Weights of a small GPT-style language model, trained from scratch on English Wikipedia.
Size: width 384, 9 heads of 32, MLP 1536 squared ReLU, vocabulary 8192.
MLP neurons of a small language model. Each row is named by its layer, matrix (up: input weights) and neuron, and shows model dimensions 0-95. Each number is 50 + 12 x the weight over its row's rms, rounded and kept within 0 to 99.
A block is one neuron, or neurons of one layer that tend to fire together. After each block is what it responds to, as a language model described it from the Wikipedia text at the highest values.

L9.up145:29 32 52 57 35 33 54 65 49 50 63 42 33 44 36 29 23 60 51 67 64 34 55 54 62 81 56 37 54 47 46 43 40 63 37 44 37 34 49 47 54 25 48 56 68 56 61 44 28 52 34 46 34 61 61 50 40 56 50 65 69 37 59 66 77 49 51 36 48 60 57 41 41 50 57 52 52 66 64 53 70 51 25 38 28 63 41 34 46 59 33 47 45 46 57 56
Description: Clause-predicate verb after subject. Main-clause verbs (are, were, is, was) and subject pronouns (he, He) right after a sentence's subject, as in "violin are", "squadrons were", ". He".

L2.up158:50 52 44 49 55 54 68 49 59 48 43 47 44 77 64 46 49 53 43 38 37 33 53 53 35 62 61 45 51 60 42 21 63 36 56 27 60 65 58 73 63 51 44 71 44 48 64 67 52 55 34 43 32 63 48 47 53 59 71 42 33 53 58 50 31 61 60 39 42 49 31 62 70 61 59 66 65 53 75 60 40 54 53 36 57 50 55 59 61 54 43 40 42 60 45 66
L2.up447:57 44 56 49 29 61 33 65 40 34 70 69 57 61 66 55 69 40 62 60 50 51 45 48 41 60 61 49 50 31 67 39 53 57 28 53 45 59 36 64 59 37 37 74 39 60 43 46 82 51 58 62 45 50 42 76 53 49 77 26 37 44 66 68 47 50 28 38 51 41 56 39 60 51 35 61 56 43 65 60 30 35 51 53 60 51 36 58 51 65 52 58 62 42 40 64
L2.up551:40 49 28 45 40 75 67 64 45 49 55 55 25 60 50 39 38 49 52 42 54 49 44 59 32 59 61 51 55 51 56 57 77 39 59 51 63 57 30 68 32 38 43 56 65 46 71 41 63 60 57 53 51 50 42 58 47 43 42 48 32 60 47 63 65 58 34 35 57 26 56 63 50 66 42 45 56 36 51 60 37 57 47 43 61 45 53 37 55 72 48 27 62 44 49 59
L2.up572:30 55 72 44 62 50 61 59 38 73 52 55 21 66 59 34 75 50 44 42 54 47 64 48 46 61 40 60 38 26 51 31 47 61 51 26 47 51 41 60 50 55 42 45 61 51 69 50 39 39 43 47 68 67 55 58 56 35 53 45 58 47 50 64 68 56 41 39 59 49 53 59 36 50 47 48 48 43 67 59 37 48 51 48 57 44 76 53 48 65 49 57 64 42 22 48
L2.up1014:30 31 49 45 65 35 44 42 44 67 62 34 42 44 35 45 22 59 45 62 38 44 54 44 48 35 31 29 47 40 50 51 34 27 48 72 47 52 40 54 72 44 44 36 40 58 68 47 50 36 54 47 39 57 46 76 54 34 31 59 45 49 56 79 57 69 45 57 52 46 51 52 53 48 65 58 69 41 26 49 51 53 41 48 57 39 41 44 48 54 51 46 62 30 57 46
L2.up1035:58 64 57 64 59 52 56 56 35 57 63 39 46 29 58 41 38 37 47 33 53 51 49 33 29 63 55 50 64 62 28 60 59 68 43 18 65 55 36 38 56 61 34 61 35 37 48 50 45 54 46 47 63 43 20 45 45 42 57 50 46 20 42 35 57 52 59 57 47 35 50 44 50 66 58 62 54 47 63 55 58 23 59 55 49 63 38 41 50 68 50 53 42 49 63 35
L2.up1123:52 70 35 56 47 53 84 60 36 56 39 46 21 66 44 47 47 57 51 37 66 63 63 70 55 35 59 55 54 47 45 56 69 66 41 45 56 57 51 60 30 47 50 36 37 21 47 42 80 51 54 63 56 43 37 26 52 19 45 65 58 49 43 53 50 63 56 48 35 54 67 70 46 25 49 50 58 53 86 53 57 45 70 51 45 54 35 60 59 44 55 40 40 46 42 42
L2.up1497:55 74 36 56 22 46 57 44 72 41 68 62 44 46 70 53 50 40 39 57 50 62 25 59 51 42 55 61 56 53 48 40 58 40 52 56 50 77 51 60 54 61 44 45 27 54 55 52 35 51 39 45 37 43 56 37 48 57 52 51 58 51 68 55 45 55 53 62 47 51 55 62 46 33 51 51 73 46 30 37 60 43 71 53 61 28 66 43 57 43 28 37 41 43 36 63
Description: Name-final head nouns. Final words or pieces closing multiword names and compounds, especially "Hall" in venue names (City Hall, assembly hall), also Park, Award, Center, Court, and word endings like -om, -ell, -op.

L7.up521:76 66 60 49 57 18 65 40 53 48 30 56 50 36 61 70 42 60 50 50 62 55 50 44 31 36 46 46 36 57 72 74 28 43 48 45 57 54 44 62 52 45 53 54 27 44 53 41 53 42 48 37 46 52 61 42 41 56 62 32 57 46 57 77 32 55 53 39 57 52 59 33 59 56 50 49 50 45 44 34 41 24 42 42 39 46 40 46 19 51 41 48 53 61 63 73
L7.up611:39 30 44 52 51 65 55 68 43 47 44 34 56 53 66 29 67 30 56 49 24 83 34 78 45 50 50 42 41 44 49 35 40 31 60 53 40 52 50 47 55 33 42 59 49 58 59 35 79 48 58 53 53 60 63 66 60 27 29 61 37 37 53 50 47 61 28 56 58 49 43 54 52 35 62 48 47 52 56 49 26 60 57 27 53 54 26 69 36 45 54 42 41 70 45 40
L7.up741:56 38 29 68 29 58 61 35 53 22 57 43 60 65 54 46 38 43 29 42 54 68 41 55 51 65 52 60 42 70 73 42 52 35 62 43 57 32 31 72 45 32 69 25 50 53 55 16 43 54 34 44 75 54 47 51 53 42 37 59 51 72 52 55 45 46 43 50 59 48 38 46 53 82 66 72 44 73 62 54 42 48 58 39 40 65 40 34 51 65 51 30 67 29 62 35
L7.up972:50 35 57 57 45 61 62 79 48 44 68 69 42 57 49 43 38 54 38 54 32 65 57 55 51 34 34 48 50 53 66 49 41 45 50 67 48 45 51 47 35 52 73 41 42 62 36 41 34 59 34 66 39 53 51 54 38 72 56 54 41 44 48 51 16 37 53 54 44 55 40 37 39 38 63 46 55 57 60 44 47 60 34 50 51 60 30 84 24 44 45 35 61 38 48 39
L7.up995:63 44 34 48 51 45 68 62 46 57 69 68 39 40 64 34 60 68 41 19 78 53 40 45 51 45 57 38 44 31 67 45 54 47 60 37 49 44 50 64 52 37 45 18 34 42 71 62 31 45 41 52 29 44 67 58 41 66 46 60 46 50 41 47 45 47 56 29 58 60 42 59 19 34 43 63 50 42 62 67 53 47 55 80 42 60 43 69 65 43 67 45 60 62 47 58
L7.up1180:74 39 77 49 60 43 69 57 43 63 39 60 54 65 46 45 56 72 57 58 49 41 42 46 51 54 24 62 45 38 55 51 71 64 32 34 60 44 55 50 50 43 52 36 30 52 62 28 49 54 39 26 76 61 57 34 38 50 37 63 43 46 43 31 54 43 49 67 31 54 54 52 49 54 39 33 62 32 61 59 55 37 64 42 40 53 44 48 52 36 77 39 61 58 46 53
L7.up1266:54 50 46 68 47 60 67 50 48 64 55 37 54 66 62 61 60 58 45 49 40 57 37 50 38 40 45 71 55 41 62 53 54 45 50 57 61 43 38 41 36 75 41 58 50 73 48 15 49 36 40 56 52 34 80 37 21 36 57 59 46 52 67 52 56 34 42 52 55 45 57 52 60 59 62 56 50 55 60 36 38 39 61 54 61 53 43 46 44 68 62 39 68 75 66 51
L7.up1303:44 54 45 60 41 54 56 33 75 52 73 58 45 49 61 48 60 30 48 53 59 42 50 45 65 62 62 68 47 52 49 65 56 67 57 46 49 36 47 52 37 71 68 36 65 53 71 51 53 84 60 44 39 77 44 39 16 59 58 38 50 56 63 54 37 62 22 67 42 50 63 57 35 53 29 71 47 50 38 60 54 66 41 51 42 55 40 54 36 73 36 46 63 63 89 60
Description: Second piece after initial letter. The word piece right after a lone capital letter that begins a split proper name, e.g. B-om (Bomberman, Bom Jesus), B-ast-os, B-og-otá, M-ys-ore.

L2.up91:37 44 32 48 51 46 55 44 44 37 72 37 56 54 53 41 38 59 56 57 45 30 39 44 24 30 39 40 41 65 65 30 47 46 62 29 64 44 44 45 41 79 54 56 53 51 41 59 41 62 53 49 49 40 65 72 53 49 47 50 27 51 61 30 49 59 31 47 53 65 75 52 60 59 30 40 79 35 58 59 47 39 55 59 57 46 46 60 16 50 43 44 51 41 58 60
L2.up160:62 68 56 59 35 39 48 47 51 63 41 54 66 56 47 67 73 40 75 47 56 36 61 57 42 64 50 52 50 56 71 54 46 52 48 41 37 63 51 75 49 61 48 60 39 59 61 50 55 60 50 41 74 55 63 58 39 55 69 59 60 26 33 46 52 40 39 44 60 35 38 46 40 64 38 53 77 50 52 40 47 31 56 75 41 39 56 46 62 36 77 56 52 51 30 77
L2.up178:42 45 69 53 50 68 69 32 56 72 45 45 35 47 43 71 64 52 59 59 55 53 77 46 51 56 28 53 41 42 69 64 40 58 47 65 56 50 44 83 37 71 35 57 55 28 53 57 61 51 34 36 49 45 55 31 53 59 53 33 53 20 44 65 68 62 44 36 43 44 44 64 64 44 70 66 51 52 34 72 53 32 56 52 41 60 44 63 60 70 57 54 30 66 35 59
L2.up280:46 17 46 48 33 42 45 50 42 40 44 50 48 49 61 55 47 51 64 55 32 34 52 55 60 54 56 60 35 74 46 40 60 44 46 51 35 40 33 57 25 36 38 65 50 47 56 47 64 53 44 74 39 44 49 72 55 46 46 41 34 47 47 45 47 81 67 36 58 50 50 59 51 51 44 71 62 55 46 44 45 56 60 57 67 35 52 41 51 52 16 37 36 45 46 56
L2.up366:74 55 45 36 40 59 58 48 55 55 53 36 59 57 49 48 36 50 36 66 51 34 30 41 47 68 61 35 57 51 53 42 29 48 46 65 46 17 68 42 43 50 71 33 42 56 35 62 57 57 55 44 46 45 68 49 21 60 35 52 62 35 31 59 66 56 51 55 74 35 59 30 61 48 43 59 46 57 65 50 65 43 43 53 51 41 34 48 76 55 56 65 66 45 50 51
L2.up613:66 33 31 47 42 48 60 41 51 54 38 27 34 56 30 42 64 57 46 65 67 42 54 65 65 58 45 64 51 64 53 55 52 55 51 57 54 70 57 47 53 41 38 82 65 62 40 54 45 78 38 63 59 64 49 51 42 54 46 26 64 66 33 65 70 39 59 57 47 61 46 34 55 55 59 57 35 38 28 51 46 57 62 63 30 22 23 37 56 44 39 72 67 61 67 52
L2.up1050:40 43 44 57 56 29 29 42 43 49 36 34 29 68 63 37 48 57 55 30 35 46 53 63 63 49 54 62 46 54 36 51 65 51 58 50 61 25 46 70 36 59 30 74 47 43 62 46 57 53 39 26 52 44 56 72 42 58 51 43 63 77 46 41 67 48 53 46 45 35 45 52 57 56 52 58 31 52 54 64 67 59 54 16 36 55 46 40 54 40 67 51 63 42 38 52
L2.up1531:64 57 33 43 36 49 39 55 47 48 18 35 54 48 49 27 49 43 26 43 54 51 56 64 22 26 51 48 48 38 76 50 70 60 72 47 37 66 54 64 33 52 54 49 64 54 39 55 45 65 56 42 72 48 43 60 60 64 54 61 57 37 46 43 72 48 36 54 46 56 48 33 52 30 44 54 56 60 43 57 37 46 54 38 51 35 48 47 34 52 47 68 50 51 43 72
Description: Plural collective nouns. Plural count nouns for groups of people or sets of items, often followed by of or in, such as members, teams, games, tracks.

L9.up203:41 45 46 52 69 59 34 52 71 40 55 45 51 59 44 56 45 42 50 68 35 67 43 47 49 55 62 63 44 59 43 50 49 62 40 51 60 48 69 81 41 50 39 41 66 54 28 27 29 63 30 64 42 49 67 45 67 55 69 62 11 68 58 31 49 42 65 34 23 50 70 59 39 69 57 63 53 63 50 53 43 62 22 55 67 57 40 49 33 55 42 50 53 44 53 30
Description: Early word-piece continuations. Second sub-word piece of a word split into fragments, usually right after a short opening piece such as B, A, a or qu, e.g. b-ed-side, B-ath, A-qu-atics.

L7.up20:55 59 31 54 66 81 54 68 25 54 73 50 59 71 36 58 48 45 59 60 55 36 34 63 78 45 71 31 40 42 49 58 43 69 53 63 49 32 62 44 59 56 49 65 68 83 64 52 49 29 65 58 65 54 48 43 62 73 33 75 39 50 44 56 30 55 51 46 51 61 76 58 40 46 61 60 48 42 52 48 58 37 60 73 46 66 46 37 39 49 41 23 32 61 40 43
L7.up463:54 50 43 36 47 53 31 63 57 61 47 64 52 49 59 62 21 61 41 62 77 33 25 50 75 46 57 44 41 59 50 29 60 45 48 46 56 43 36 62 46 52 57 59 35 50 33 64 35 49 46 55 55 42 31 55 38 55 51 58 41 35 45 51 54 66 59 33 44 58 50 49 65 58 77 46 36 36 51 64 43 51 58 56 47 33 42 43 55 56 50 63 55 59 65 36
L7.up884:53 36 50 53 69 72 64 42 48 39 55 52 81 34 39 29 45 54 69 55 64 59 53 58 58 41 76 54 52 50 59 54 71 66 60 50 58 51 40 57 36 36 49 68 35 54 66 68 36 59 50 42 55 63 52 54 45 51 63 45 70 61 57 50 62 48 45 41 48 33 40 35 39 45 36 40 61 56 54 60 60 41 63 56 57 77 58 41 68 49 45 37 50 61 52 46
L7.up958:78 52 64 48 64 65 43 61 30 57 65 52 42 58 37 62 42 47 39 67 44 44 52 33 49 25 50 40 59 53 57 62 67 59 58 33 53 19 36 26 45 51 60 92 44 66 52 49 59 58 54 67 63 43 50 41 43 36 47 64 34 58 60 38 64 34 44 38 63 51 67 24 57 45 32 36 35 60 63 35 44 38 36 78 60 49 46 57 37 29 37 36 62 59 34 30
L7.up1046:43 44 51 60 54 40 50 47 56 65 45 46 50 69 36 47 41 59 33 50 24 43 29 53 49 46 67 43 55 68 52 43 38 39 44 57 53 53 28 57 58 58 44 63 40 44 69 49 71 63 57 43 41 59 59 46 45 59 54 32 61 50 77 73 30 32 64 46 50 51 62 67 42 53 36 30 55 45 18 30 66 53 51 31 36 36 53 37 48 44 56 46 52 53 46 37
L7.up1417:73 73 47 50 47 52 46 51 41 50 44 51 46 51 54 31 43 58 58 58 50 69 48 57 46 38 66 21 56 53 60 56 43 59 53 41 52 32 48 37 41 36 43 83 37 70 46 59 31 48 72 39 50 67 41 41 38 30 31 73 44 49 50 54 47 50 36 47 52 40 50 28 38 50 54 63 35 42 58 61 54 45 49 67 35 52 49 53 85 52 44 66 40 78 58 56
L7.up1463:52 41 40 53 41 66 44 46 57 35 53 44 50 63 56 41 49 79 52 44 59 64 41 46 46 34 46 37 54 51 57 28 37 60 61 63 73 32 50 38 38 54 38 60 41 50 58 51 60 46 56 38 46 64 26 33 29 52 57 58 65 33 61 53 63 36 44 30 55 66 48 64 29 46 50 29 53 41 48 47 61 47 67 66 59 34 21 36 64 31 88 51 37 46 47 58
L7.up1479:61 46 49 50 39 53 26 55 40 64 61 69 28 46 51 47 70 57 55 48 62 63 60 59 55 48 45 60 41 54 49 59 50 60 47 48 41 66 39 39 44 43 56 57 43 73 46 64 35 71 42 45 52 55 47 37 36 25 41 56 55 76 23 43 73 54 66 51 57 51 42 43 52 63 37 32 55 32 57 46 54 31 60 73 45 46 58 50 63 52 35 51 48 66 50 51
Description: Copula after subject phrase. Main verb (was, were, are, is) directly after a completed subject noun phrase, as in "any race were"; also label colons and table cells after "Total".

L7.up18:45 58 40 63 35 43 72 65 28 35 35 34 63 47 25 40 46 49 65 58 40 59 49 59 49 42 44 66 42 54 51 48 50 56 30 41 49 55 55 53 51 47 56 29 49 36 53 41 53 63 24 55 54 33 47 43 34 68 42 51 42 53 61 30 38 52 44 48 50 71 56 50 46 53 49 37 44 77 67 40 53 40 68 47 48 38 54 44 66 46 42 47 42 32 27 36
L7.up338:48 56 55 71 36 54 52 67 54 45 47 41 29 64 39 39 51 53 53 44 46 59 33 63 33 33 48 75 36 52 55 44 58 36 28 37 54 68 35 57 61 49 67 45 61 22 58 48 55 54 40 38 53 64 47 46 47 20 66 52 44 43 57 40 69 70 47 47 55 58 52 57 52 33 75 45 43 39 42 33 57 46 65 41 44 54 59 36 52 47 46 46 70 39 37 55
L7.up379:43 31 41 57 44 57 49 50 49 57 49 25 35 51 44 23 40 70 59 57 24 57 42 35 36 54 49 62 59 59 63 70 47 53 52 51 34 67 57 41 52 55 50 42 43 49 53 70 31 69 53 39 48 66 66 43 52 43 30 53 36 44 45 40 56 32 38 61 51 59 44 22 53 28 51 37 37 39 48 58 68 43 54 39 62 52 62 47 43 44 54 42 62 44 46 60
L7.up735:77 34 49 51 72 58 40 31 68 42 58 63 43 68 36 56 51 55 54 66 62 48 43 44 61 92 57 73 62 63 39 52 70 43 75 41 61 41 59 27 52 26 35 52 59 42 32 62 47 70 44 50 62 60 72 45 16 54 33 75 38 42 36 65 62 63 62 66 51 54 39 22 44 27 51 50 50 56 46 62 61 35 49 48 52 58 46 53 57 54 70 74 56 39 41 38
L7.up845:44 38 55 52 25 43 60 27 61 58 54 48 42 51 70 31 63 53 47 39 50 36 42 37 46 74 55 77 64 81 57 42 50 62 45 47 56 56 45 69 22 53 43 42 61 51 53 51 48 57 24 33 67 63 55 40 40 36 61 51 49 47 58 48 53 54 63 46 67 47 54 44 61 42 50 70 75 41 49 50 58 33 53 49 52 47 40 56 47 33 34 61 58 52 60 43
L7.up1013:39 44 82 56 26 37 67 59 44 50 58 59 46 50 31 51 47 38 29 44 40 37 42 56 39 51 51 42 66 35 46 40 40 35 51 36 42 70 62 33 52 42 43 51 73 29 45 67 51 51 14 53 58 42 61 56 25 61 43 87 69 47 58 53 66 47 29 42 76 68 42 44 58 40 52 46 34 47 54 41 64 61 60 38 67 63 59 51 42 51 46 49 50 42 41 36
L7.up1049:56 28 52 66 51 53 78 24 43 42 43 45 43 43 64 30 57 53 60 42 67 50 61 36 41 55 46 54 32 59 71 61 54 54 45 55 61 56 34 37 41 41 33 62 59 34 66 56 48 67 39 55 49 44 61 62 38 27 57 51 45 43 56 62 61 54 62 56 50 49 34 23 56 15 39 66 55 47 48 65 50 55 40 53 66 59 55 62 64 47 48 38 55 28 54 33
L7.up1293:56 48 26 65 60 56 38 47 37 56 68 36 56 43 37 56 61 53 50 55 39 43 46 41 47 47 25 62 48 43 46 54 53 48 44 51 62 37 75 53 41 61 45 52 39 50 58 42 45 69 43 31 70 47 48 25 60 45 52 61 54 48 49 50 65 55 39 56 64 56 36 68 54 30 57 60 43 41 46 45 40 38 46 49 43 44 49 42 45 64 64 45 55 51 40 40
Description: Clause-linking connectives. Connectives that open a subordinate or appended clause after a comma, such as which, when, saying, because, who, while, where.

L7.up61:50 47 42 49 39 38 43 68 43 43 51 26 43 35 50 41 54 67 51 36 56 37 24 35 60 37 58 64 65 50 55 29 37 55 33 28 54 50 66 46 36 59 54 47 47 45 44 43 45 50 39 54 62 35 73 40 62 61 46 59 47 60 71 52 57 52 17 59 54 56 25 59 61 50 40 76 41 37 46 51 31 56 45 53 46 64 53 48 47 74 48 44 68 18 29 61
L7.up230:47 60 69 38 48 56 53 50 44 60 32 33 46 49 72 28 45 48 83 71 46 60 56 27 43 43 23 71 54 77 51 49 39 42 55 35 74 49 44 28 70 65 52 55 39 56 43 52 49 60 52 62 55 56 60 33 51 70 49 51 48 68 42 22 50 67 54 60 47 65 42 30 44 63 59 56 40 56 62 66 52 42 64 53 26 70 58 44 54 40 52 36 57 63 34 56
L7.up616:52 36 40 50 49 78 38 46 59 66 51 49 54 50 56 57 60 61 61 51 43 39 67 55 76 19 55 65 54 52 43 48 53 34 64 48 53 48 35 39 38 32 55 68 51 55 32 45 53 57 48 58 53 78 44 59 40 57 51 57 40 64 73 67 35 36 37 62 53 61 32 33 45 55 53 40 47 41 34 48 54 42 53 67 46 57 81 75 52 59 54 39 56 42 40 48
L7.up713:63 43 37 55 68 59 51 55 24 66 47 50 56 35 58 40 64 20 49 44 57 52 56 62 24 47 47 34 51 58 59 51 33 44 49 63 57 44 59 34 35 67 32 80 32 42 59 39 48 43 52 49 60 58 42 46 30 27 48 54 67 42 35 39 45 34 48 43 47 65 55 53 57 49 56 68 38 51 33 18 48 39 61 59 47 51 36 53 48 39 51 44 40 68 52 47
L7.up942:52 61 61 55 48 59 63 49 60 43 34 61 44 57 50 58 42 56 71 58 61 62 53 44 56 49 58 41 53 66 41 49 39 52 64 55 65 43 51 50 44 71 49 59 51 40 68 50 47 36 53 67 19 58 48 44 36 43 43 49 51 60 52 64 36 48 35 57 41 58 73 47 55 47 86 57 34 42 54 48 43 39 62 65 54 42 35 60 62 38 72 70 65 68 34 52
L7.up1399:64 33 46 55 35 34 51 36 54 57 46 26 85 50 37 45 48 43 62 69 59 28 53 65 62 49 70 70 59 69 53 54 66 61 44 50 54 35 60 47 57 67 60 44 52 58 50 48 69 41 51 46 44 46 52 40 48 47 50 63 42 62 47 51 42 56 37 47 65 29 79 28 46 45 49 74 34 52 53 25 62 51 46 56 54 53 56 47 54 56 44 39 52 35 49 44
L7.up1455:47 45 40 47 44 53 41 48 48 48 43 48 28 49 49 37 51 45 58 37 71 33 47 62 50 38 56 50 66 54 47 52 45 59 65 48 31 32 39 69 47 49 70 81 32 43 52 34 63 30 56 73 32 52 45 49 54 37 48 64 47 58 55 52 36 23 51 56 56 54 63 68 51 46 40 45 58 60 45 20 46 52 43 43 52 41 62 36 31 51 57 26 47 40 58 33
L7.up1495:56 45 33 48 65 50 46 61 46 65 35 67 65 36 54 46 53 31 62 59 51 57 52 66 36 35 52 42 63 44 59 30 34 30 40 60 47 36 51 48 42 59 50 47 32 35 56 73 53 67 30 64 35 53 58 58 48 49 52 31 62 44 55 63 51 42 62 50 47 58 59 58 56 57 72 46 57 57 66 49 34 35 53 71 39 80 59 67 51 84 49 55 74 48 38 55
Description: Plural word-ending suffixes. Final suffix pieces that finish plural nouns, mostly people or groups, as in support-ers, view-ers, custom-ers, music-ians, Stud-ents.

L9.up86:58 45 51 48 60 50 36 56 44 46 48 51 46 33 64 35 44 54 46 40 50 40 55 53 33 60 52 36 42 49 41 57 59 61 43 34 42 71 67 63 60 70 47 54 50 46 40 42 67 25 33 23 26 61 44 51 61 47 42 60 43 63 23 41 57 50 17 43 51 55 76 24 24 61 55 51 45 38 36 49 39 43 48 71 21 49 64 41 32 35 68 35 53 33 29 42
Description: Word-final plural suffixes. Final suffix pieces closing a word split into tokens, mostly agent or plural endings like -ers, -ists, -ics (Workers, producers, Critics), also name endings like -ton.

L2.up57:50 54 43 34 43 46 38 34 33 65 58 46 48 29 41 62 53 45 52 31 36 58 54 49 44 79 48 29 33 64 41 62 42 32 54 62 53 33 35 66 48 52 34 58 65 58 45 68 43 41 39 63 38 61 66 46 29 59 81 41 55 55 50 52 41 59 57 15 60 65 33 68 54 67 67 61 63 49 46 45 71 68 43 39 43 52 45 64 67 67 53 40 37 56 72 48
L2.up147:32 81 50 67 57 59 64 40 47 57 44 45 53 47 38 38 55 68 78 25 46 32 42 54 46 37 63 36 36 32 43 43 61 52 57 39 29 29 43 59 36 52 90 60 48 50 39 50 66 51 71 73 35 55 46 53 59 59 49 62 34 40 38 40 48 38 49 31 42 50 54 36 50 71 70 69 44 36 62 65 41 51 42 46 56 62 27 51 57 41 56 36 44 43 59 46
L2.up191:46 34 37 51 50 59 44 46 49 68 49 56 54 46 41 48 34 57 75 43 41 48 71 55 59 34 62 71 44 27 74 40 52 43 65 33 44 78 64 41 46 58 46 62 42 57 58 61 47 56 51 58 68 72 40 50 56 46 55 43 33 29 30 75 42 45 45 49 47 61 53 63 62 58 55 46 51 50 39 61 72 54 55 38 52 37 52 60 47 34 55 42 61 46 36 50
L2.up539:47 35 52 70 43 57 66 73 45 47 54 54 55 53 55 56 43 64 57 36 68 42 51 52 51 63 51 27 58 73 72 57 64 56 37 55 42 53 40 26 59 54 37 37 41 65 46 48 46 64 43 52 49 42 60 46 28 53 51 37 64 53 61 51 58 44 59 50 48 65 63 41 45 49 47 60 57 56 57 47 42 34 50 41 55 54 62 71 39 38 35 61 23 44 50 47
L2.up966:29 24 34 48 50 29 60 77 43 42 48 71 50 43 39 44 54 33 59 39 46 46 47 47 55 63 50 32 53 46 53 55 36 35 54 45 31 50 52 48 33 52 35 71 40 34 53 52 57 61 39 38 50 58 61 62 56 37 47 42 43 44 35 49 58 49 51 50 38 53 59 37 30 55 64 29 37 60 35 32 43 49 38 82 45 48 39 72 61 45 64 63 33 23 43 61
L2.up990:65 32 60 52 59 43 56 52 57 33 64 59 29 39 28 61 43 60 69 55 60 45 63 46 30 60 66 49 61 56 65 52 38 42 41 36 65 52 51 46 39 82 81 57 53 53 45 61 45 25 52 48 66 41 62 50 55 41 39 51 40 64 44 66 48 54 51 48 47 66 48 35 45 25 49 51 56 86 45 66 72 40 34 32 48 47 59 62 39 51 43 56 56 45 63 27
L2.up1405:50 10 52 60 46 38 59 67 60 37 32 57 51 52 40 48 50 62 49 46 55 66 53 57 54 42 51 47 41 39 60 42 56 40 60 58 33 51 41 42 29 55 47 49 31 47 41 50 35 38 44 54 33 51 62 57 51 50 39 69 44 43 49 47 58 29 55 72 49 65 45 73 32 42 33 51 46 65 63 56 59 47 65 47 49 51 39 60 47 64 39 47 63 46 33 54
L2.up1449:64 44 39 56 47 70 66 35 54 37 56 27 59 47 42 28 61 46 70 48 53 51 52 49 37 51 54 41 48 44 50 26 69 52 56 39 46 40 54 35 60 59 53 58 32 35 67 63 54 38 08 57 48 60 49 65 61 44 44 51 20 59 46 42 59 46 49 60 57 72 31 32 51 61 50 63 75 67 21 32 61 42 72 47 44 73 56 44 48 59 43 44 54 42 32 59
Description: Clause-introducing conjunctions. Subordinators opening a new clause mid-sentence, such as that, because, although, since, if, while; also weakly word-initial fragments like ex-, sup-, Rep-.

L9.up236:70 36 47 66 50 59 53 62 48 47 55 35 33 50 30 24 28 44 40 55 61 46 50 72 36 81 26 48 59 39 66 58 59 50 26 47 54 53 28 35 45 24 56 41 38 42 57 39 38 53 55 57 52 63 37 58 32 52 65 40 38 49 59 52 48 27 60 59 75 48 43 27 65 22 64 66 22 36 70 47 42 52 60 36 51 49 35 50 41 29 51 42 51 59 47 25
Description: Clause-continuing function words. Function words that continue a sentence after a complete noun phrase or verb, mostly relative "which"/"who" after a comma, and "that", "to", "been", "by".

L2.up225:43 42 49 53 67 61 55 35 32 58 51 67 60 55 37 48 52 74 46 34 49 45 44 31 54 73 42 18 53 42 43 31 47 62 56 54 61 17 45 20 39 37 69 42 55 42 33 43 37 46 54 55 40 46 56 61 38 38 46 72 55 57 46 61 52 46 45 53 73 51 40 45 62 56 42 57 50 51 55 63 52 54 35 30 38 57 38 54 59 61 47 31 38 37 51 46
L2.up346:43 39 30 54 67 46 38 30 48 54 52 41 53 56 38 43 54 64 38 39 59 58 59 60 70 43 51 47 28 30 46 39 29 52 60 36 46 78 42 49 60 60 70 48 37 48 35 45 51 37 46 49 58 55 54 62 42 61 52 39 43 62 43 37 50 58 65 41 65 48 49 64 49 29 62 59 26 60 66 42 61 70 62 44 54 45 30 79 33 51 55 52 38 59 42 54
L2.up390:44 56 25 56 47 47 43 50 62 53 47 55 78 80 37 50 45 42 38 35 56 74 66 60 40 78 74 48 46 52 40 71 51 41 67 39 54 30 57 60 41 46 48 34 31 58 32 68 55 65 50 33 61 52 78 61 53 36 49 62 63 66 52 41 63 35 64 37 62 52 59 63 43 38 38 61 54 48 56 40 73 46 79 32 40 68 52 46 55 50 53 48 32 73 35 70
L2.up699:45 43 48 68 46 49 57 57 42 60 48 47 29 43 52 45 42 49 48 56 21 53 55 26 56 35 32 52 46 37 52 47 52 44 53 43 59 55 58 52 34 54 30 37 30 36 35 74 61 47 51 76 51 42 36 64 44 40 48 43 69 33 45 52 42 37 54 30 60 76 75 52 56 49 51 45 26 52 37 60 38 26 61 54 78 32 50 52 36 56 56 51 47 66 49 63
L2.up825:66 61 57 43 44 41 39 34 55 55 50 74 55 50 51 41 55 38 23 25 46 54 47 33 54 50 38 15 32 58 47 54 75 65 31 35 64 49 35 72 54 48 53 31 51 52 51 35 38 65 54 43 67 46 57 62 62 53 46 52 45 55 61 48 56 57 44 54 50 68 66 54 48 54 42 56 67 70 43 46 39 67 55 26 44 39 62 39 36 58 44 34 52 64 73 61
L2.up882:64 32 37 74 55 67 39 66 66 41 39 51 37 52 52 59 42 46 47 57 63 46 36 56 52 35 53 43 57 38 65 50 41 37 53 55 44 39 27 43 38 57 62 22 39 36 58 66 50 43 56 67 57 39 54 64 56 57 50 52 47 42 50 61 57 36 57 49 73 47 56 45 53 56 46 52 34 52 56 50 53 36 41 50 80 52 36 55 33 37 49 44 45 65 55 61
L2.up940:51 59 44 52 53 49 54 68 53 40 37 50 55 30 46 65 58 69 42 45 51 35 41 30 64 58 62 42 42 64 48 58 59 58 35 58 58 58 49 69 48 78 32 49 47 30 41 59 45 69 50 44 59 63 52 54 60 50 41 65 48 49 42 72 67 46 52 37 52 68 36 52 48 38 42 71 48 40 52 42 53 64 61 38 41 43 61 75 55 67 45 53 43 55 58 34
L2.up1408:51 47 42 58 54 64 52 49 44 55 51 52 62 53 46 72 50 47 38 43 53 41 40 46 43 55 53 48 29 52 68 50 53 48 43 66 45 27 58 28 18 50 74 45 30 38 51 67 63 55 44 77 55 40 56 61 46 53 45 36 43 52 52 48 50 59 50 50 60 47 48 44 36 67 51 31 43 47 52 46 76 77 47 31 56 47 76 64 52 65 61 42 54 67 60 40
Description: Verb right after subject. The finite verb or modal directly after a noun-phrase subject, mostly in technical or descriptive prose: can, are, were, is, may, often.